config.toml
activation = "swiglu"
positions = "rope"
init = "uniform"
init_std_up = 0.0168
init_std_down = 0.0
beta2 = 0.99
decay_shape = "pow"
seq_len = 1024
doc_mask = true
steps = 4670
MLP neurons of a small language model. Each row is named by its layer, matrix (gate and up: input weights) and neuron, and shows model dimensions 0-159. Each number is 500 + 50 x the weight over its row's rms, rounded and kept within 0 to 999. Numbers have three digits each. A neuron's up and down rows have the sign that makes its largest values positive.
A block is one neuron, or neurons of one layer that tend to fire together. After each block is what it responds to, as a language model described it from the Wikipedia text at the highest values.

L7.gate507:474455494507464438464409531489471498495521539492534479510454486605483508621440487537592478470457469595538546440433556548434527542408534573548479475418531500500532478506501470405530499417533537634509534478541457506569450444535422435466356470443511507508427504454527499609583638494502522502513507516513468523468494473599403533435492402539545579571495544505452530480467437501458480474464596447444458535478489500532455457497481480482534555572490511467587514477437520413501410537436487
L7.up507:509475456446426573486506500604513432474474555586496536367471495459434453533555472480486568466492534601507458517520481533554526493438476515498417531465560562473493423576534566529524485459507581547456512466471465488543456427397478501591542621519542487582540558538473482543511558551503553573539510420457549453590444594505510436455430499431473586485564556497417479473510455457576441477453470537522484469544591526485551541587557503514503450480527467324563498593569558394552513494578468
L7.gate601:581522512415468422456476521586485455554454515430616409434596572536407563573547465554441491594536482500511462521483563596475529433509540570486455454543500522516485480529527478507456539404549512482488481508511471532505306461472471455528432459487541431474501490502504496514509521462509528485447518467631500569458465506532334534490387494546474430568504504476496513527566442562506526527489558517479560483507489467461482517528580472496422498442470504565493579578500561487564468547546548
L7.up601:544520458546448629411418590519546504518481527482499410468421474548493492464498541487475428531493558509525436486502566485473561519514414481481326461524513438513526534425543421475542471559506585479485421618567542606541573423531483579503506425502449454518570492540562577526433501456504418544527407467545435599511510531492491489480506514495444536439436541521463603425511504494572581417395489490489430477468504541502411462465554535549555513536547469469492524518471430418406435526529444
L7.gate719:487584440461352445428403512533396484474489540539519487522547486400410509519484484526538472562584458566506532550464547564418482587442511542563432584449553540530470534540529448496494464379573543527484445507533563465514439422446444353526468586608506512468556605576445427534502457462498479583402487513534449457512462528625471515523454460490527506621509530498451501547451494458539547538544510513482496579563518548580479487494544496505564466546531448464503515479515511506561426497523504
L7.up719:488539489457466494448555470607553439479476514534536421460501448495403475572481582497494416573534546406490496551462481567510405428445466418553517568514482574533542554477523544490576422531472499380574461451421564447522467474540490453589516462486446433396455528458515450487505494528461414539515522432503455503524478501446515525455441413551456503453478434506544447475533508517548503509518494542474583471419467446486489611501504492486534499461444459449411357481560380432437484465569485
L7.gate720:534530452538565571388490487479561424482472455502486527561533460501512500506497484469548544455421560566518546600473593436527513518403478541516465482450498514569493425477534460385537576493656434570521416562480430489503510448501542452487485373441533428557449408555522440454483589532541465442507490537478552525478427531492484456494501555475554484389468533544530507358461489547554477491499566586488493456402490550489478527529446562517499483503501504437471483555648405482486484462483495
L7.up720:485546474556514499469350500499506517520461466424522495414524527459563561561498433469510468598494433538442457499502499510479504500505587435498485454504576473565497482562539509531436532519488534482479482494545463485494357497456511566541564557451514450553504643474503452459559617540420483540383521533451487624487538464575478536430448491445530496517581501587496517503554495537439547565440533456471527472484443576535554531524458495579456532540565431473505622387427475410486380529480503
Responds to: Year century prefixes. The first two digits of four-digit years (19, 18, 15) in dates, mostly after born, in or a month, e.g. born 19|74, in 18|57; weakly some word-internal pieces.

L4.gate773:516453528431510467477612529514515528538505571559557409518485569490516539482477460548610524526583478599479442532496469560496496493452473490538519436467497473508526439521494436448497454498446445478506512554503524492495577495444578439498448481493477540522535465519500469459425523591512542453513514482504527530475491466457449526574538534458497455544444608471478495521543552442554477457461650392441448492509497512504567606477451490397487516506430498490521462544449501575578474563481497
L4.up773:446501528490455538541462522447529541473412480485550513481479551582458543461483432428555562494502583620507478495509534486554436517438470461424549492431575494516404452525528497531522467483439552513499546493502565580528523478503502431417577533494527541503587480581501494457513492523446472513467451493528479555607531462462561429518557611497480420451487516578557476574487413461528437519552498476444500485489402478469577546539463655449585396645529500465446430492435520576496529568591500
Responds to: Ordinal number words. Ordinal and ranking words, especially the final piece of a split ordinal like Secon-d, thirteen-th, high-est, plus whole words second, first, one.

L7.gate55:427584573434497528563459489552449496440504483478473555472546495449515536431465429536567615514524485530521503510479536520576582447536534562518467526602493578441550594533489529468436471567514489493511516515529509551497530530619419434525534482616584462599515579536460549548405573501483533466560496521423524420436470535469461573552496464578532484503491497525467480503578517435472444548498551517541520451563412513486556447443517471421629514545502489497551468470502421538489472455431470
L7.up55:500565560535525513498513516531497557508506431589549575508451513462474443476404489509518581522477466580474485445549503553439512456422486490559460538530492534356403544568512488518528463388510406532433503471532538450598486603547549557549502550480492560561498471514433459490515507483489545517478587575522477483580490554439508473456482502548550530489496565522496522483491502497570426527479542491484578447499442470478527502605418493525585442545537526486545501512441436475504474554489523
L7.gate161:483520555530628512461502544540596406468455551444542558443468463487554506482511517535518599460477469491501512549511566606483503425511430579491578504435489473557470480469434557479512485444503508575571517574437523530497593485529478492568527552488515580532420595490516608474477482521611501509598494388476545543408464450501443468496550537623480518451470469619599527431547458526499537581464579516550552510542452526445590487525567649484537456591428497539449545494465572429497498580517529
L7.up161:478519591507456518479428511492507586461497569426552502458489441511535557541519413529493493511424427470438500548473582481560547435507433514516487578337474487526476572563568490471452458490562547480514509401521481541451478528454528451500458495461509532486519483397470565504529366553633412402457585518478588524552444502523500476446452415517464497483396407547550416429581511494478581438519533468474521485524416542544531481465572446551481517547567475610528485519508529428469474547557448
L7.gate462:578562435608473468524441564596412545459471515547507534465583525530465506435524446534510485497485536554570465521405592480554561584539512596480547479498475594392460537521583406450543437441457448473454454534547489496474469491585415541565520405547605546478495551544452466609416469510441528559414560438567480481478495476555452526496428538514432474565481482512442538486534453505535494465534495481457522483533463543574493490555495544472460404527493542495530506428500517476423515609501479
L7.up462:558539498600491543541422564565522463518567530482479484519490497385508493406472481526414660528546555498441554516458573409568540521467431574465441471571531520483361545392488452517494408482446483476428486465470614477524483439496412486554465413521527502571451571488473440545490461506559448489484620528481494559456493421414504493515440543565526488462482501491426548479575484401518501451510671514552437477596500532603403506464492397414526522474542466470516463484491526496464481507451456
L7.gate555:447531523526537569498501431509489485537540441469464516432507465460481423410449526535522516559472500519407552524514429479549503519507481545525527592442458528405590522503438525543489522422527515501600508508507449531428546414548430528496478419446492453540510438506514411570497572599488534495435427457557425404510572486460504463521542558635527495400484548506493437458456428526544447557477505484499478474519418518470546438506582407510395485541532519514531457404568539452431434526430434
L7.up555:570578459513486489539409471532504425549563506411537457549517475410468490536425453532505536505549502501563516488446426601392455487563482513433556519441456526452448491432516455531567509549424568520553518483518588446473545512476475499536419591515474535591499402440617572492461582548544504510466540475484453530486516420421457456400459438547533499518514443474469464431545496511478477497588482494409435550493499413529513451471526533537514505484489539565500444540524442437509453479493436
Responds to: Word-initial consonant fragments. First sub-token of a word split into pieces, usually a consonant cluster like th, s, sh: thoracic, thus, thirty, scouting, Kishore.

L4.gate262:413572497494526391527422557420506412506490523575548497547433553462494439551444399557505502530503505633438490454485468477451522513477589434475434463496544466480513511467513537513504482443525478509351564427449493487456486494439544555434513477584458528583538474473521531588553526414556462579443523498546473440550429557519441503497491523502499518547481485513475521524582453505434505469499584451488517505523541458503509463397453409520450427552462522546469522423460513464399486497524489
L4.up262:531586538445538515454474547554540508545616449584478464532401559534537444470467503500569412443563448437448524511449523484495492580492528481427478527417487447531538546459360488505458554480455513437386508446478536528445453469588549576510468562539566566482456432423464510528534533428455536493479512416574433514570512415511480467526461554417478531480561457545481513476467512603423521611469476471545499609496553617472517509493439399528533478495573531480585562492478513503507504587496489
Responds to: Dates: month and comma. Month names and the comma after the day in dates, usually just before a year, as in "13 December 2013", "March 13, 1610", "in May 2015"; also "-en" in "Between" before a span.

L2.gate14:414516537462479450537523499477484472568463467511513439491493492390588510438546564499478534441535395489560525515511444520508443424537472514550488468535551490383415465541516458460530533428473505519484550550623516523502508486498471468514483415484472487467411527537499359524542496490466539436485477495473505487467422510554523531483498493440451530476432486543505560443426514526485516578497429528500498550486484512583497557475600512574471459422492489474591516594462514411518488526541585
L2.up14:600454417599459509573464537535554517512525582572568394535500442517471583466459452494472505481539429519519493514413511559458495524414561427460508536403503480512481548475503472553489439528467481535517555446511565488520564481490506442526487522491528502534541487559520504524483520520624488498594584482562442492533500560439467590537385448544545464501535437544454452500509534566513511527454494538389411426448530543534509478531508426453427571500559495510618436536397478469492608510409505
L2.gate45:430480488437568380498529542565614547455419503536569510455503597581566420547454578479465519503509503459535538490525512436529521491512531540479447430408500547477454439496566478470511527464534573444537499367517437560479457451572530483473489544409504532482420496515427571554553501544601585489512483425539408495407440530475497485464519539411611504564448476526570425499524483492457488459456548529576551477427485409470551414496554485559437449453428545531566505442545428496486516506434477
L2.up45:481430446501508527540439512587459545489396482457449505559565596585445511475565588492453502504512563569575498526509527490490497519520443493470559534549477573517483511602534480466597495444530425456532493503551542588454462433504477498519517556474476404600469445494501416538496478419517582538544502539388537480398450460510520558529507493499428492544517551511418393550557608509597455489493425429445500515469442547565496515477549482558486408556562441546468492452582514554534504554554566
L2.gate123:498485524513402479489400476514520564540528559483538506514405533490557477520513553475629599527465471459505502472531590613568578518520524502431384608508516526555466552604545445532533522514553508483515342532505457496556395468521485446594490493525514440582564543417625535510516525542555397447566515507442504450522437570420482518564519526500492544522495582544490566514515552500598582549510425376516543493532440449482420534499561500481601568465443527509560510443471465529488547520546543
L2.up123:484504482516536512427421514582505537455555468467523481571546496520494500555495442505443519451408628496549526513420555506425555598458512507456487397516378528470541362556454564533439541481540562513536501617588550564531509472544481518538604474444554440502533555593437514480498491526447498519449524570416548400511574542478480639533592483477465450512533608529570431535497512443557487504409557543502500518579526529537469515443435404458457573535512552451564424487533477463520505508511547
L2.gate125:457635472528555484590465446452449546521528513489493476501513455495488542484396530458534555571509556407539516508547446454627453433459488485538565475496612529579488540530566514463536492521390473510554521355468486417539558496470440541550411463416558505466551518548529526476470479464468466493437557487491474550527510479533527505479600516530481553541453569527448520415484516457555511410431519481481549533474528455470470517482469518548535531487483551450535672529401472606513500464476502
L2.up125:464525577473518497532449466531503437483507583519556501512471470512521575506465481507497517527500507476516524412557480507537463451527592468467511537532543459550478533498516420455525429505524380460493525471447521457526444482489593428527448576543586526602436446525510469549466566569565535506426632520513454541513564518397491430448625569487462375431505529493506486401485498514446440523394556481324552524408505538493473483606467404521452526467350430493541506500468491494487513508478556
L2.gate134:522535433570539498525472588473565439578511458540529453521508499454526510598539536540457498521569559520498565608463483492567578461508478533467466511493423418513467498531608480464534468459504527550505474485437495515471441457492521448480551493454502523580665494460486495624513522591507565529442525518489482471550413569453493487519471506511497625518485487468509501477658477516595469459498510465519401592470501419494496508451430479571453473581493435519509575450490578550478446461355451
L2.up134:510507511488476526522490515415534462479514463516541505395485527468484432538599467462473471491526543428443550488519466472507602404537521448459531475497513389564505478527554578469497485475408547484514431473458534491442425556575453329533500531499465488571541522490448518581497467567562500524459509463468525550550459518388482519573421506576511529451439466421597463428528544526555509394560491530551469533468545438584470509448490503545459522455550472604488480462492507564488501527473438
L2.gate258:490565473513485433493437462394447494529423583450518470415387471434676637457408469480561575576590525469449517492443414516432509499531534532560432517471586497508451526528572380528497465547459476501475542387508445532408468535561511501561568552463434500492503542501474497514504495554548480473490530482478354471509513482480484529599541518496539442572476550470550465424493445508543408553399516493454414413515543590514496460512529417442532583578505487521584491428448492465431500567405482
L2.up258:583393505514577552646455459444556534455368519625515394448482394489525458530506489530559511509570532472576446570475477463488632484549486498537468610468508526584474510540543461434531451533490505520438449481546597456545459453534503515539455554440503455498509396574476494575420534498482554455512519518440540577560515424438486515524544450501515567515583495492489446511529537423558480451474530545487442535454425474485544498590481572433436392481545486560539537467468547397473519567421530
L2.gate329:501582508496402505495500524434555534507441474548491521457559487515496443478513519543570527577496511467541508611580435462566457430407478540541522503470584576486542479492512485416635491462461545511553473423477390480445507463464554504445442473477452372448520533530449564525502413467576461536459489537530488426525552522528500557468572554536566511485400496512559427509390504496538461495536476532445537461524483460512550502404416523472454509570527513469387459510393455500479530434494526
L2.up329:516461464500497503496460471432436439480492547472561570507485594438597514503536507553553454576512509509442452525546542549477583398495473549460458464471589515440520527479555475417470505466464458495423434642564484435527482489518557522503498374460425495490606533438581532540490496544527539487608492552446589527528509453487434526470540428470494514506486498590504510526465493480539463475454507497366447511342548484489454492441493549493510418424449408547461492499503507470463501514450504
L2.gate418:453563531543618510573527543546496441547452440532520447493452559462527482550477441535509552450664528563442459462532384496495577481483530517494494425518519507563489511496560507435543493552489455501537418580547540445482522500508516476547537409378469516506647508546495472514494579498574482515472584469569510462457442557592520518530562552424554510475516479396537486496452436461438524569508586466419493558542504468495479542529438552413494579518458526578430477428595505502548481466500562
L2.up418:432476514516449453597436550506548460468569535454499456526513574447523559509535517486504586455512479443425441542435504518553541501533559491501504538540538484579533610606506458465543384557454523538482540549494616477536484447508440439535466465501504390594498500500438512497494434612427537428479535478501516553436462534409498579541544508555589534533434473469480463583512505446445559379540548477465479503417533589511512414460491558458452512545512551585467437567395517493478553560373429
L2.gate440:527483451444481414478596467502523481496488466537518516474543488450531440469461581465490565561484469556582457501526508532522474499474567477465463535497538470532518468569535509540489491445476476400551559431470503526541581436480518553493555507514598456625484524453506439464521455505455487546450458450462499435498440475353499526513494498421483469482452543577531558438557523545512433436541515471563443540445495557564561552513547413445455507548456431420620434446465497498457507561449463
L2.up440:567535514504544546569449527498542447478547371462608563468522498483547525502520456492560458525543558398539475511515556460467485571486416494575474415551520535485469520433494424452463522654531514436581449504462417544530454337501428485445513517548509563579504516581541469484514489509522473522439534463465518478438466496472491536493500521562432477494421560545604518437528494595387481524560523489560426523529432515518494430466510565498473567527420522447526516530466513543469478438593465
L2.gate488:547512525432546513544435473498565569493471450512529576474492499497440470563461468503516529540484531461476646506453421457539513463447499540468439435553520460516480494484575427548561471451441486514525447455595525503491517495491559469438514514413447448607449460596459490532490525589563492507471498517412459498498495445438524560562510504401398483529533483477446500535531651488507445427497536442440397427483406521472489440551571470563533439509523479567498476465518511450463480526530464
L2.up488:441495534617518495550474478498409491579481520560558550471450449519540537398475470530549454508441457590500519557541484507470540428542516567470537524492441498510444560479549523537517574490516512581449498602448513564491553509502504406464483467438496518545454425370548532551525422617458441501577535490536481572443445528436477506501556542516502516495512588494522466441596516501528493551497498553439470498525506481555576478452599636479475481495438483522443427521409471411472565492543526
L2.gate515:543538433471528500531450564618466354553468527547567443510515487477521502513574506536531583497585516578441516523455438510554531442501550522451502500510497589529437515459514498390582499502515526568456464497476545508494558580392542524395477340451425515467510499469479440582482487513616553460542525489531453448546450625555496430531538532507508532498537598535419462493539498448496459509477545416376391493526541476487458568438495551445501505482417518522483490550502530532531500495424498
L2.up515:477451527470503536566489533510480444472528464489463497495455501490540500514491536460506595552524571505492516498481441444468504347573538457460610529495551550530469491510435546422559503533465561542394412476475523503497599572437513476425482446462459489487526453433437407509463451442587501423581519500481512469522470561547535496558500526569538452473525575556474475501458579514521488496515516492439493466440590578495478550495506614426459614422485586559465393574521429498455539539464461
L2.gate530:545542554506470473486567360493596464524408593462556472493501530422539582521583465522611481504523466498505538438551456475432592518461542526488525559489512566540411494524573374384580490458469533529465580511603533483505464458598491484484459586511442446512406469475468508621428455499579503442470564457557461429504467546500455435416503507505486411483537466587561475466530529497485429495486638370427473532528494492480469442501494532473488506499420521553583561535509472516465515518392534
L2.up530:497514456548418555620539503492455500555422568584490475497457490598558516458503566527496494581467455515571524555515505485541496528416483489650487503508465548501490573545427428483490544507462523516564525527495457574586450475466580508584501538553526521576462459489481590507512502557374480526500491556497482488410629492478527441466554533518468538497480514452516558406533482533605465471566522510526557412510415507488581480450522482489510499509482406513497438541445445473398563482443452
L2.gate547:588528521486532467482530550478492522493437576494516482508455451445546505444504492466513602527543452489535513466523487611477434382483477501587541432492524527537427471495551477478471619452541615397472517478466478455548507513491511475459592506409518615519419542497531449439531451529550611407362515489457446533375472585495527467551599494505466497488456498524476530463563508565536509480513434445404430490520565424453506511531596424370435447433424487540592462472560524540440464442512481
L2.up547:514591497531602492482517474478500586463423443498623467530511521509418531502486377477445535441460501549545497511483416477464485391416437473523521491452490514495452483525518514426466459540414528460492520448518595493588476416485400501480433541568540535577587444544450462579526585489529505550386454469475574466502377551308472548480481455464523522541565484500479362571555490466474491467554450515465475541526416514512522428513420523485439505501496489547469428543444451482479526446421481
L2.gate638:416437445447573437481443511498469426477481572510496486499436566511555508509460444385512520456543511508501490513535513437598430516532465507465538441548558459607452512484636518529554408455520573465454516374526567537547413482445617488483528464527497560473489434473547480517482565610481518534426498552484514527530473564504513569469428559434517489489575496489454494457531483428480516459454476486384445449442485482605486511481439519461485555540394583485550530510520532540497449473492496
L2.up638:583374469471588594556480513471488400472551526527463492560522495422589473526463552516517504467538506534491527447390488530451585479523609494448413538492552494530313469441491482507490558508468460564481539476553516355549517504577508512559477486452465478555484360463488484550535542477443522505563489502377470504468647488482566457510557471544515584542501483578489493446610518515458602481494503517532436489488460466536526422541457572523493518517427507533594505473407536462445503509476530
L2.gate736:470474448555427557499514453514509489481448515496481449465605479490527517540407518551424478502501500451550546555431542513490534367429484406501513497476450467461480501481458498426545477519554501412547547466388582636434514456499535526498539547489493472600562490565478519528600567501508503482538486524518539498483399439435522537499479551521485438449517505518444532474524497442570576491533518526500383534514455393539481518625523433512508468519441535466565510501506563442535497444483502
L2.up736:480475497488491485419595481514566541557398430513482464445515456449556478452513481413516569525534571403534567558410519532507479487453596553538481499442512472478549450508520539489540542517465484488511382414519524509466436557438451553546476497478522574459590582586491484437558569415436538381447532549490522465534502526460465593543500508461446456520425497488441578541454606531485480462469455446486590423480529505560537469440585468393403495422462504507525405467463539543542509483471507
L2.gate781:464430559450513487550518478521460560496475628597562481465570583513497478469416470516531508459470544494491530451486539443493569535544532494542482538478473545477531560468452505425477419522521509509543627416493525449500520438511552474575529503474514514519501448454529472591464505576439518467448474463537498473483435598405504512533489510539554513582540519483517555486498491523470454509413530519568587557432505446469562440516550434450398559558382472498504461514540488509448549523507446
L2.up781:497548476558503496437488558410457452582524492467459542478493461450537536468535459573446549568529500571401441490443657550524586505497491508535463564454532530518609399533549428454448498526458578542509479534619572450570437468481461466526533481433434428464533495513485526540558525447483501471440596610462520551550525533506484489571565537422487461524504496396473467579540588465547468559399416447427461491464440503502478496441455562523566456532527371583527529456521500446451519583559517
Responds to: Ordinal and inner-word suffixes. Word-final or mid-word fragments completing a stem, mostly ordinal suffixes after numbers (six-th, 32-nd, 14-th), plus -est/-er endings (largest, older) and inner pieces like In-st-itute, con-st-ructed.